Part of a small language model's weights: 22.3M parameters.
MLP neurons of a small language model. Each row is named by its layer, matrix (gate and up: input weights; down: output weights) and neuron, and shows model dimensions 0-95. Each number is 200 + 20 x the weight over its row's rms, rounded and kept within 0 to 999. A neuron's up and down rows have the sign that makes its largest values positive.
A block is one neuron, or neurons of one layer that tend to fire together. After each block is what it responds to, as a language model described it from the Wikipedia text at the highest values.

L4.gate227,205,223,215,174,215,188,180,226,174,171,198,221,206,189,210,191,177,198,193,192,204,213,186,199,207,220,199,205,181,198,181,225,201,180,207,186,197,188,203,207,173,181,180,239,191,217,219,159,171,226,201,168,186,205,230,158,172,201,201,201,237,203,217,207,175,201,205,242,191,213,182,212,212,212,224,219,190,203,221,222,209,193,175,225,177,132,208,223,196,199,187,192,175,186,214,230
L4.up227,218,201,193,186,206,198,201,203,194,205,193,200,224,204,195,209,223,206,214,225,235,189,195,181,204,149,217,181,216,180,226,186,179,191,208,188,193,177,196,207,213,214,168,239,154,207,226,168,204,213,237,190,201,203,211,192,205,213,210,201,165,204,199,201,200,218,188,200,194,203,225,227,191,200,173,205,203,187,200,199,187,215,229,194,234,223,224,213,191,245,205,169,219,236,138,209
L4.down227,215,181,174,164,222,213,227,184,179,193,204,192,214,166,209,203,232,192,199,198,193,176,201,184,206,186,205,198,178,183,191,243,180,202,213,182,222,206,146,215,204,199,192,199,190,191,174,189,203,228,181,167,249,231,225,192,218,222,243,203,152,198,202,210,178,186,207,209,183,218,212,189,204,213,205,196,169,185,199,163,202,184,156,244,232,206,154,171,183,183,184,189,185,237,154,206
L4.gate273,197,227,202,221,172,163,204,224,180,191,206,215,179,169,217,184,228,182,213,252,176,177,183,202,211,236,246,204,205,184,200,204,226,164,214,228,196,165,194,196,222,193,182,213,207,176,235,194,200,196,189,190,201,216,163,185,195,195,166,163,208,168,191,194,227,214,194,178,200,230,195,218,221,169,215,237,198,191,200,209,206,185,183,227,191,165,210,189,201,211,166,185,197,207,198,250
L4.up273,200,213,207,200,203,214,208,197,194,207,189,183,209,183,180,224,174,186,207,187,181,190,173,213,213,206,192,205,180,231,190,194,175,187,195,189,215,189,213,219,191,194,201,232,199,195,208,231,183,202,177,207,223,220,182,205,198,190,229,173,184,198,237,202,184,191,190,190,204,178,165,198,208,225,199,214,197,186,221,193,222,178,196,235,200,214,178,211,217,230,236,209,200,156,186,236
L4.down273,225,185,198,203,189,215,222,209,211,195,204,207,183,157,184,177,203,186,178,207,223,147,199,202,187,165,194,187,170,193,198,215,191,177,194,188,209,164,233,193,205,238,178,204,167,166,208,211,192,217,182,154,218,225,190,185,196,197,180,178,219,184,215,201,216,243,177,195,237,189,200,209,195,211,230,202,195,224,196,172,203,218,188,167,168,189,216,229,189,207,158,160,212,188,179,215
L4.gate487,197,213,196,194,178,196,185,203,204,203,213,160,209,160,183,182,196,199,233,201,197,212,213,177,181,183,223,214,182,241,198,203,187,213,196,219,204,185,209,211,178,192,185,227,196,198,180,229,212,213,186,246,215,201,215,199,236,238,235,187,186,217,202,212,186,169,187,190,198,238,223,169,228,190,220,183,216,182,238,201,211,202,192,202,169,202,215,214,209,187,214,222,184,208,200,245
L4.up487,164,202,186,152,185,193,184,192,185,232,166,220,161,171,199,196,222,233,181,182,217,204,180,214,227,200,201,171,205,182,202,211,167,197,207,195,202,214,202,206,178,190,187,207,190,202,219,193,211,218,202,217,226,150,228,208,222,195,197,205,170,223,190,207,210,182,224,207,218,184,217,228,202,192,216,206,224,232,228,208,194,202,192,234,219,188,221,155,203,173,209,233,218,194,207,208
L4.down487,180,161,196,188,191,191,199,202,195,236,208,204,226,236,207,205,199,216,208,190,249,226,192,227,210,193,215,186,218,181,218,182,217,176,179,189,213,205,203,209,207,213,209,231,166,181,203,202,213,165,151,213,172,182,239,185,220,209,244,233,203,184,191,200,234,233,179,158,180,209,247,202,177,210,219,167,208,185,213,212,206,201,193,195,221,204,223,220,164,206,208,204,194,204,226,195
L4.gate504,200,206,220,212,228,209,211,210,190,238,206,186,211,237,199,239,201,187,241,192,210,165,206,213,201,200,230,195,221,210,186,187,179,222,200,217,186,190,178,200,196,215,159,228,199,188,197,180,167,193,229,179,214,210,178,138,174,171,175,202,241,188,234,198,192,193,202,191,219,205,197,206,220,233,224,224,202,197,159,187,182,208,197,233,208,192,187,171,197,178,179,202,178,184,198,209
L4.up504,225,234,206,253,186,226,194,216,199,204,197,212,214,187,206,213,229,191,244,219,207,216,183,199,195,184,171,179,178,199,183,215,219,165,191,258,186,209,209,198,223,218,186,226,166,227,210,214,183,225,224,202,219,197,194,203,173,212,181,203,207,202,213,212,198,212,199,203,198,209,231,174,215,215,205,196,235,162,205,201,209,180,203,175,204,178,208,190,214,169,194,201,202,212,216,215
L4.down504,212,198,222,146,208,191,207,226,148,193,187,190,171,241,197,210,187,209,180,189,234,196,201,206,213,189,192,189,190,193,197,204,158,166,200,264,207,188,237,196,213,181,234,200,213,214,208,206,159,218,176,196,176,175,163,187,207,200,184,158,210,210,195,205,224,222,233,209,202,193,197,198,250,223,206,162,190,189,171,180,207,220,174,174,154,194,196,204,185,190,181,207,205,218,211,201
Description: Mid-word subword fragments

L6.gate787,251,231,196,188,173,195,195,210,212,194,176,206,193,223,192,201,165,196,218,232,211,206,181,193,214,245,182,226,188,192,204,213,189,198,203,203,215,221,216,209,214,181,203,213,207,209,214,183,230,176,183,177,215,192,192,177,197,214,172,210,176,183,211,205,235,218,181,237,181,225,220,180,206,180,203,189,191,217,197,167,189,208,194,196,190,175,187,187,210,201,219,201,205,202,205,194
L6.up787,193,163,188,204,208,211,192,174,184,183,215,162,198,199,183,190,211,176,192,205,183,191,212,188,221,227,202,196,208,242,203,206,172,188,194,212,238,191,194,192,203,193,205,253,169,242,194,213,207,214,227,209,211,153,200,194,205,205,203,174,190,211,183,201,216,207,220,231,184,174,194,222,227,148,192,221,170,207,194,205,242,211,181,192,195,193,230,196,228,174,199,183,199,184,197,202
L6.down787,181,208,177,208,221,240,192,206,205,222,230,189,208,176,203,201,211,177,159,220,184,225,255,219,225,199,204,161,210,199,175,194,236,229,185,201,197,174,184,186,211,201,204,171,198,218,214,198,202,202,169,199,193,221,211,226,147,208,245,227,189,194,206,216,236,202,214,217,214,219,197,191,197,177,220,203,183,161,191,185,237,174,176,233,223,206,196,200,197,208,189,158,206,196,223,173
Description: Mid-word subword fragments

L6.gate106,210,161,211,143,148,166,189,200,169,219,203,219,203,183,200,215,202,181,215,147,224,205,218,174,143,207,194,204,186,202,216,204,201,220,208,189,188,173,204,229,190,191,205,216,233,201,181,227,160,215,190,206,197,177,203,209,193,171,212,209,165,221,212,231,172,199,207,232,214,194,181,216,184,211,194,198,166,177,194,194,194,173,197,166,202,181,192,178,228,203,202,185,191,186,206,181
L6.up106,187,195,240,192,157,196,186,227,209,188,174,204,173,187,207,214,191,202,194,196,220,205,225,204,201,184,221,205,261,236,187,156,196,172,203,198,160,199,198,212,195,203,203,195,212,192,163,176,178,258,189,213,189,239,205,194,186,196,215,160,196,202,196,211,203,159,175,205,215,203,177,175,192,180,185,214,197,229,179,170,228,176,247,203,183,194,191,207,202,202,223,209,242,179,225,209
L6.down106,215,233,218,165,176,194,215,235,224,180,185,196,183,198,191,195,204,194,229,212,195,196,256,220,174,210,202,210,171,172,195,196,187,198,235,217,190,169,227,200,172,205,184,205,197,226,251,192,203,195,170,175,195,232,238,217,193,181,166,189,214,209,195,239,191,197,190,219,226,203,194,221,194,211,201,190,207,199,220,209,213,202,171,152,192,208,237,210,206,186,184,210,190,210,184,202
Description: Connectors before place names

L4.gate119,206,200,228,197,173,195,195,170,220,201,208,199,182,185,217,184,200,162,190,194,192,195,244,219,205,200,176,211,186,229,211,190,224,211,198,217,188,178,199,200,206,209,191,182,216,209,197,191,180,204,201,255,182,212,193,174,208,183,226,183,191,201,207,198,181,192,223,195,187,219,180,225,201,172,220,210,187,253,217,198,223,196,215,210,207,199,218,189,217,193,179,191,165,250,208,192
L4.up119,236,191,170,236,203,178,207,178,170,202,200,222,173,168,208,231,199,194,192,207,219,204,195,186,221,192,186,194,213,222,201,156,202,202,221,205,208,173,205,184,174,192,210,222,212,205,220,193,211,192,202,195,198,190,200,167,242,234,218,233,210,186,213,184,203,211,189,217,185,181,211,215,166,206,235,189,167,173,195,194,217,194,211,214,191,166,210,158,198,243,197,219,173,184,181,163
L4.down119,163,252,183,196,192,180,173,190,204,160,188,179,206,181,208,186,211,214,231,230,195,202,200,207,200,238,188,197,210,196,230,181,196,174,212,186,177,188,219,195,190,189,204,166,194,186,189,208,194,204,191,231,207,211,201,176,178,231,179,186,228,264,214,193,190,160,197,184,183,194,197,195,205,191,198,183,195,222,217,200,226,187,196,219,211,224,176,209,210,168,217,173,235,224,177,187
L4.gate426,217,189,207,189,201,262,205,200,204,241,196,214,178,202,214,188,181,181,226,183,205,215,191,201,224,194,194,195,162,209,193,194,207,210,199,198,194,189,206,206,213,193,184,182,232,240,202,203,157,183,178,215,192,217,215,184,208,194,207,195,149,206,138,189,182,181,185,209,219,174,190,185,209,200,218,197,140,203,227,198,196,229,196,203,157,212,175,184,233,205,202,202,180,190,190,204
L4.up426,190,206,217,196,194,192,218,178,189,184,196,190,188,184,220,201,217,216,173,178,208,198,197,230,196,194,206,178,206,178,205,205,235,198,231,177,189,210,206,187,201,194,232,207,207,190,230,173,221,227,187,218,218,187,203,175,186,217,238,188,195,191,231,205,222,156,190,220,206,200,155,212,200,199,235,202,186,189,173,178,170,207,210,189,196,199,201,212,188,178,174,186,183,204,183,193
L4.down426,207,219,210,151,167,207,158,204,212,212,183,196,167,199,193,195,175,174,193,187,219,221,193,230,196,217,199,208,183,199,208,228,200,171,209,194,212,217,184,214,190,187,176,212,235,214,200,181,171,175,196,190,211,203,193,215,247,201,214,222,181,198,144,226,181,170,196,226,167,198,180,193,154,194,205,199,147,212,196,209,180,204,183,196,209,168,216,198,220,195,214,186,218,193,224,202
L4.gate439,179,183,194,212,174,205,158,189,194,199,197,223,222,189,198,242,176,215,209,172,215,168,202,271,230,192,228,203,158,176,223,167,182,198,228,211,185,207,165,216,216,192,182,205,222,187,214,170,174,191,185,189,227,205,195,158,170,195,218,228,198,196,183,186,213,211,205,183,220,183,170,174,193,192,195,176,246,229,187,192,226,207,190,218,179,197,195,198,233,219,228,191,195,167,198,174
L4.up439,212,201,203,200,201,243,216,210,215,157,196,212,175,201,225,208,198,191,200,208,163,204,205,233,178,217,204,220,185,215,195,201,155,175,198,194,197,212,199,183,176,184,195,207,194,185,207,242,203,218,206,196,197,233,211,169,209,201,187,171,228,202,191,201,187,221,236,235,181,170,199,203,185,223,186,197,172,180,193,229,162,190,195,188,207,193,180,188,232,228,188,207,169,217,179,167
L4.down439,175,171,157,202,199,178,200,156,189,199,172,208,207,213,167,216,219,200,193,185,185,222,177,176,221,222,187,205,175,182,230,201,177,228,196,215,199,198,144,210,178,184,175,214,210,205,231,163,221,249,211,200,196,190,201,233,216,173,203,215,175,234,165,192,190,231,173,204,197,196,217,232,177,193,184,206,203,193,238,222,188,212,212,190,207,185,210,227,208,204,219,178,202,197,192,154
L4.gate524,191,209,220,171,170,175,172,178,224,214,215,207,162,186,230,208,207,189,182,167,185,169,203,233,155,175,191,218,199,190,212,222,198,204,188,229,173,187,231,199,205,179,196,195,187,213,225,195,169,214,209,196,201,215,222,188,231,208,213,194,211,229,211,228,211,159,213,198,190,225,172,205,175,199,200,190,174,188,181,207,212,208,220,194,211,177,199,195,225,209,191,199,167,200,217,208
L4.up524,216,205,198,205,223,179,204,209,188,199,194,246,177,200,183,208,211,173,192,226,187,176,191,205,209,165,188,183,191,201,195,175,203,198,200,180,176,161,237,247,216,193,202,208,210,178,176,199,192,203,200,151,205,204,208,167,231,167,251,174,199,196,185,168,187,221,188,212,238,194,197,172,172,205,232,203,196,202,220,179,168,177,217,170,194,173,207,198,194,226,172,193,209,201,198,190
L4.down524,190,208,213,163,218,188,160,238,215,195,200,181,173,190,197,207,235,183,225,236,198,200,182,202,194,189,191,220,176,220,182,170,212,221,212,182,217,181,192,196,197,199,217,225,213,192,191,185,195,191,186,205,197,197,208,177,192,196,226,192,218,171,193,175,198,183,257,171,181,203,137,225,215,216,210,214,167,213,248,188,199,188,177,188,179,179,218,188,210,223,191,221,230,195,218,220
Description: Location-hierarchy comma

L3.gate176,185,192,226,152,198,181,207,224,175,208,211,217,193,185,175,181,202,197,191,184,172,214,208,207,167,217,208,205,210,216,211,182,191,215,205,200,205,211,193,188,223,156,213,203,217,214,177,228,252,193,201,185,219,198,178,179,231,209,213,179,237,211,212,186,212,206,213,207,192,205,187,204,195,196,214,201,200,175,185,237,197,213,233,192,216,186,219,173,222,201,207,210,183,208,184,195
L3.up176,223,211,208,198,208,197,186,207,198,224,223,207,174,174,189,205,188,205,202,185,172,198,200,175,191,214,214,219,242,225,210,146,195,182,187,150,202,233,225,157,191,145,236,198,208,207,202,280,226,166,191,207,195,188,170,202,204,186,237,187,206,209,216,196,187,216,165,184,190,197,180,179,214,165,202,204,216,173,183,233,181,188,233,193,217,193,194,208,213,212,206,244,192,196,216,174
L3.down176,212,201,192,149,205,195,192,186,201,171,205,206,224,177,169,231,180,189,212,201,229,219,209,247,190,215,200,179,187,203,211,219,206,181,206,234,226,223,199,211,186,216,201,168,214,218,177,225,183,227,185,215,230,232,197,206,165,216,182,192,219,217,212,212,226,220,201,180,203,160,214,210,192,201,202,176,181,186,163,203,232,213,224,184,235,215,242,208,212,164,203,194,177,216,176,205
L3.gate285,182,200,222,166,185,214,222,181,192,199,194,214,214,190,216,216,178,212,204,174,198,230,182,197,172,206,198,167,221,172,191,170,189,179,204,208,196,198,218,197,197,184,201,221,179,231,202,208,197,171,186,183,197,220,203,176,227,201,207,223,222,185,215,201,205,162,208,213,188,220,190,205,182,194,200,194,177,198,188,166,179,210,187,154,207,194,174,211,208,197,200,187,171,208,214,236
L3.up285,181,182,175,175,192,234,208,175,187,198,177,199,208,193,206,210,192,204,213,202,198,192,191,237,225,225,208,213,184,198,187,184,183,184,205,222,199,210,246,193,237,219,179,232,210,223,189,225,169,220,177,235,226,235,207,207,217,209,199,203,183,185,177,176,217,181,220,193,184,167,231,192,184,192,227,187,176,216,215,213,196,194,194,207,202,218,164,174,211,160,169,229,185,210,210,198
L3.down285,193,226,197,181,199,197,224,191,183,194,176,179,210,212,221,189,194,215,193,206,188,221,228,207,196,188,194,201,174,190,187,215,156,201,219,188,200,203,202,223,202,213,206,176,209,200,191,182,196,226,183,215,199,216,196,215,219,195,216,201,224,198,236,181,202,181,244,237,209,209,185,211,189,230,203,202,174,188,185,234,169,178,189,198,176,223,219,179,214,207,239,193,209,171,198,150
L3.gate491,250,155,192,211,177,211,199,214,220,214,203,224,196,212,229,190,189,184,229,228,196,185,230,177,205,200,192,231,197,226,223,178,164,162,187,205,200,178,193,233,196,203,206,196,192,236,165,212,197,182,189,186,167,217,207,177,225,221,201,193,219,193,200,197,225,190,200,200,220,194,178,212,223,197,182,191,186,181,194,226,188,237,174,215,217,204,188,182,222,207,175,204,225,208,194,176
L3.up491,181,195,226,221,209,197,217,179,184,192,207,210,209,164,203,184,223,211,180,200,184,213,233,227,209,138,215,181,201,217,184,230,144,155,201,213,170,190,196,224,167,192,215,207,178,189,228,183,164,221,187,173,204,182,194,208,217,240,180,236,215,205,204,196,194,190,221,237,180,184,193,200,176,202,238,197,215,225,197,211,221,210,201,237,193,211,208,195,168,164,211,181,230,205,209,191
L3.down491,215,204,194,191,170,186,226,210,183,184,201,212,165,191,228,171,193,227,171,223,180,179,223,159,200,186,165,196,198,192,188,165,179,194,192,195,194,193,201,223,206,194,208,198,174,197,176,227,174,218,187,201,176,233,212,173,192,208,223,213,203,177,188,177,195,173,241,207,190,231,217,213,190,209,186,192,190,204,209,182,160,165,210,205,214,192,173,183,203,186,186,189,188,200,197,184
L3.gate845,219,167,215,222,155,236,227,199,216,197,196,209,166,191,196,184,178,202,183,195,247,223,177,212,195,235,224,187,213,187,215,200,172,176,211,198,227,201,201,195,197,189,191,225,202,202,192,213,174,189,177,209,215,212,167,226,163,194,203,201,198,183,200,182,198,217,183,255,219,196,147,218,219,160,201,188,186,200,185,222,169,155,194,226,185,219,224,211,218,178,188,239,171,176,214,192
L3.up845,197,178,220,168,198,201,186,205,214,210,204,180,204,204,187,228,170,226,214,190,206,198,224,225,233,206,210,208,200,190,199,204,192,221,182,181,192,177,199,203,196,214,194,205,206,243,203,192,216,182,193,186,246,197,182,197,204,201,179,220,197,197,176,214,166,173,208,248,186,188,176,262,220,162,182,218,201,218,189,212,158,206,202,197,220,214,204,208,205,204,189,202,188,229,186,191
L3.down845,183,242,172,202,196,144,164,199,184,194,208,186,199,210,216,247,245,173,188,202,183,203,190,236,211,227,231,168,172,229,215,231,207,212,197,221,179,193,223,225,203,240,194,221,200,239,161,201,199,230,198,194,208,208,192,176,198,239,215,191,212,252,168,188,186,196,223,187,228,207,222,183,185,205,200,211,182,181,202,158,191,211,181,218,229,184,207,210,190,215,226,206,205,197,192,207
Description: Punctuation after place names

L3.gate305,208,211,197,162,199,158,210,163,183,203,202,210,190,165,212,189,218,201,227,208,200,235,192,177,192,235,218,177,206,180,204,205,201,218,206,216,207,212,181,183,199,194,185,211,165,219,199,191,194,235,193,223,208,211,188,187,162,177,203,193,217,198,207,185,229,206,210,227,159,183,225,207,213,189,209,216,180,202,218,180,194,214,214,194,227,187,195,200,201,196,152,210,173,204,199,199
L3.up305,217,203,230,194,160,183,205,227,177,210,203,172,238,213,180,191,190,179,200,194,195,194,207,175,189,190,174,180,203,212,176,175,156,215,193,194,171,180,201,221,212,208,240,243,214,225,218,235,220,207,162,193,190,203,207,197,165,195,197,228,214,161,206,197,196,255,168,253,203,200,213,188,216,191,179,203,190,200,220,191,202,240,177,219,196,207,214,212,177,190,202,192,210,224,194,183
L3.down305,197,179,202,155,191,212,187,204,211,208,197,200,187,188,218,205,169,184,207,193,208,209,214,188,233,159,180,193,185,205,191,179,179,210,199,208,168,198,195,215,200,229,228,206,228,215,210,206,181,175,190,215,203,183,198,189,196,206,202,199,186,238,226,178,205,220,189,186,175,178,214,189,181,223,201,194,150,187,196,211,184,176,197,195,177,172,215,200,186,175,182,191,224,195,195,190
L3.gate573,253,183,217,222,202,202,188,213,198,200,183,212,200,195,207,191,206,243,209,200,157,201,236,253,230,186,215,208,182,189,155,153,140,229,180,194,213,208,226,220,244,198,209,218,237,192,198,178,203,186,198,205,183,225,209,178,208,191,193,198,219,185,190,208,184,197,181,204,173,220,191,198,203,188,224,186,203,200,227,195,187,165,190,183,167,177,173,217,192,194,218,218,172,214,239,161
L3.up573,158,217,219,204,201,165,198,167,191,229,186,212,175,199,234,203,194,179,191,185,169,178,177,259,214,172,189,209,225,191,219,181,197,205,171,226,209,199,185,213,238,209,196,214,177,201,207,191,186,174,205,191,219,198,209,184,177,204,162,189,212,208,211,160,165,230,201,163,187,203,215,223,183,205,187,205,212,176,220,194,200,187,185,212,214,205,233,186,223,193,193,217,211,240,200,230
L3.down573,221,213,183,211,175,213,198,196,204,213,203,237,221,228,224,175,208,157,186,201,178,240,212,151,212,221,195,211,248,186,193,169,195,196,216,224,192,162,201,223,192,201,196,188,214,182,218,172,186,188,195,205,211,177,186,189,198,193,206,198,211,171,194,203,194,226,205,191,201,183,202,190,227,227,217,219,189,201,208,168,156,198,220,196,234,200,179,211,191,208,216,206,178,204,203,174
L3.gate674,229,182,224,204,176,197,218,179,230,199,213,230,204,211,213,191,228,166,162,200,207,210,179,204,196,229,192,185,229,233,184,178,169,245,204,203,219,166,234,213,216,217,183,207,205,217,209,232,166,201,210,157,183,207,187,157,207,214,165,195,179,176,199,174,182,178,174,205,205,237,203,202,178,203,220,209,203,166,239,182,189,186,194,192,191,205,202,172,182,205,209,218,186,211,204,214
L3.up674,229,166,217,187,236,174,224,172,224,188,190,229,170,227,197,171,226,214,176,194,198,189,206,191,196,230,192,220,201,235,233,156,191,170,196,193,226,180,222,196,214,188,193,220,195,207,171,216,181,203,234,193,183,229,215,183,202,225,200,202,208,198,195,180,208,222,168,191,199,154,208,155,217,201,209,229,182,196,217,156,206,209,205,200,218,207,195,188,174,200,197,192,198,205,205,224
L3.down674,211,203,190,201,176,175,213,253,200,236,231,226,174,182,218,179,201,188,257,182,202,184,163,199,201,207,214,186,160,236,153,205,189,202,228,219,218,204,199,188,198,205,208,166,188,212,221,206,189,185,217,196,207,161,195,168,198,176,214,191,189,196,180,221,177,189,181,199,189,221,187,198,212,218,213,192,203,187,199,185,165,212,245,198,191,184,220,167,182,180,187,188,221,209,205,227
L3.gate924,174,172,219,205,201,244,191,192,246,225,232,191,225,207,229,213,216,206,164,185,214,197,194,202,194,171,214,224,195,211,204,164,168,191,210,202,218,183,199,229,190,206,230,222,157,202,178,188,208,202,186,205,222,230,165,182,196,204,174,197,183,208,226,202,198,203,202,201,208,188,187,198,218,173,190,169,207,206,207,210,189,177,194,211,200,199,182,175,200,165,199,187,199,227,217,139
L3.up924,192,211,206,172,225,198,192,185,189,190,236,160,193,195,231,150,235,205,152,168,207,206,204,180,223,186,228,177,224,203,208,174,164,205,186,191,196,195,213,200,237,186,205,216,179,196,181,214,200,242,205,202,197,208,210,188,206,181,194,185,202,177,192,200,215,207,181,219,167,228,244,234,185,187,192,181,174,220,201,188,208,204,257,182,162,221,231,206,199,186,208,211,204,186,203,189
L3.down924,182,182,204,182,184,198,171,203,213,190,246,224,233,207,225,207,164,206,191,225,223,205,204,201,177,204,178,179,217,180,196,197,179,216,209,207,235,182,188,201,186,199,247,180,213,183,185,227,200,224,186,185,204,206,201,217,181,196,193,185,197,188,225,186,172,213,204,197,201,189,167,233,191,199,195,188,177,234,184,204,221,206,192,186,203,174,241,185,192,203,199,214,177,213,196,222
Description: Second piece after lone letter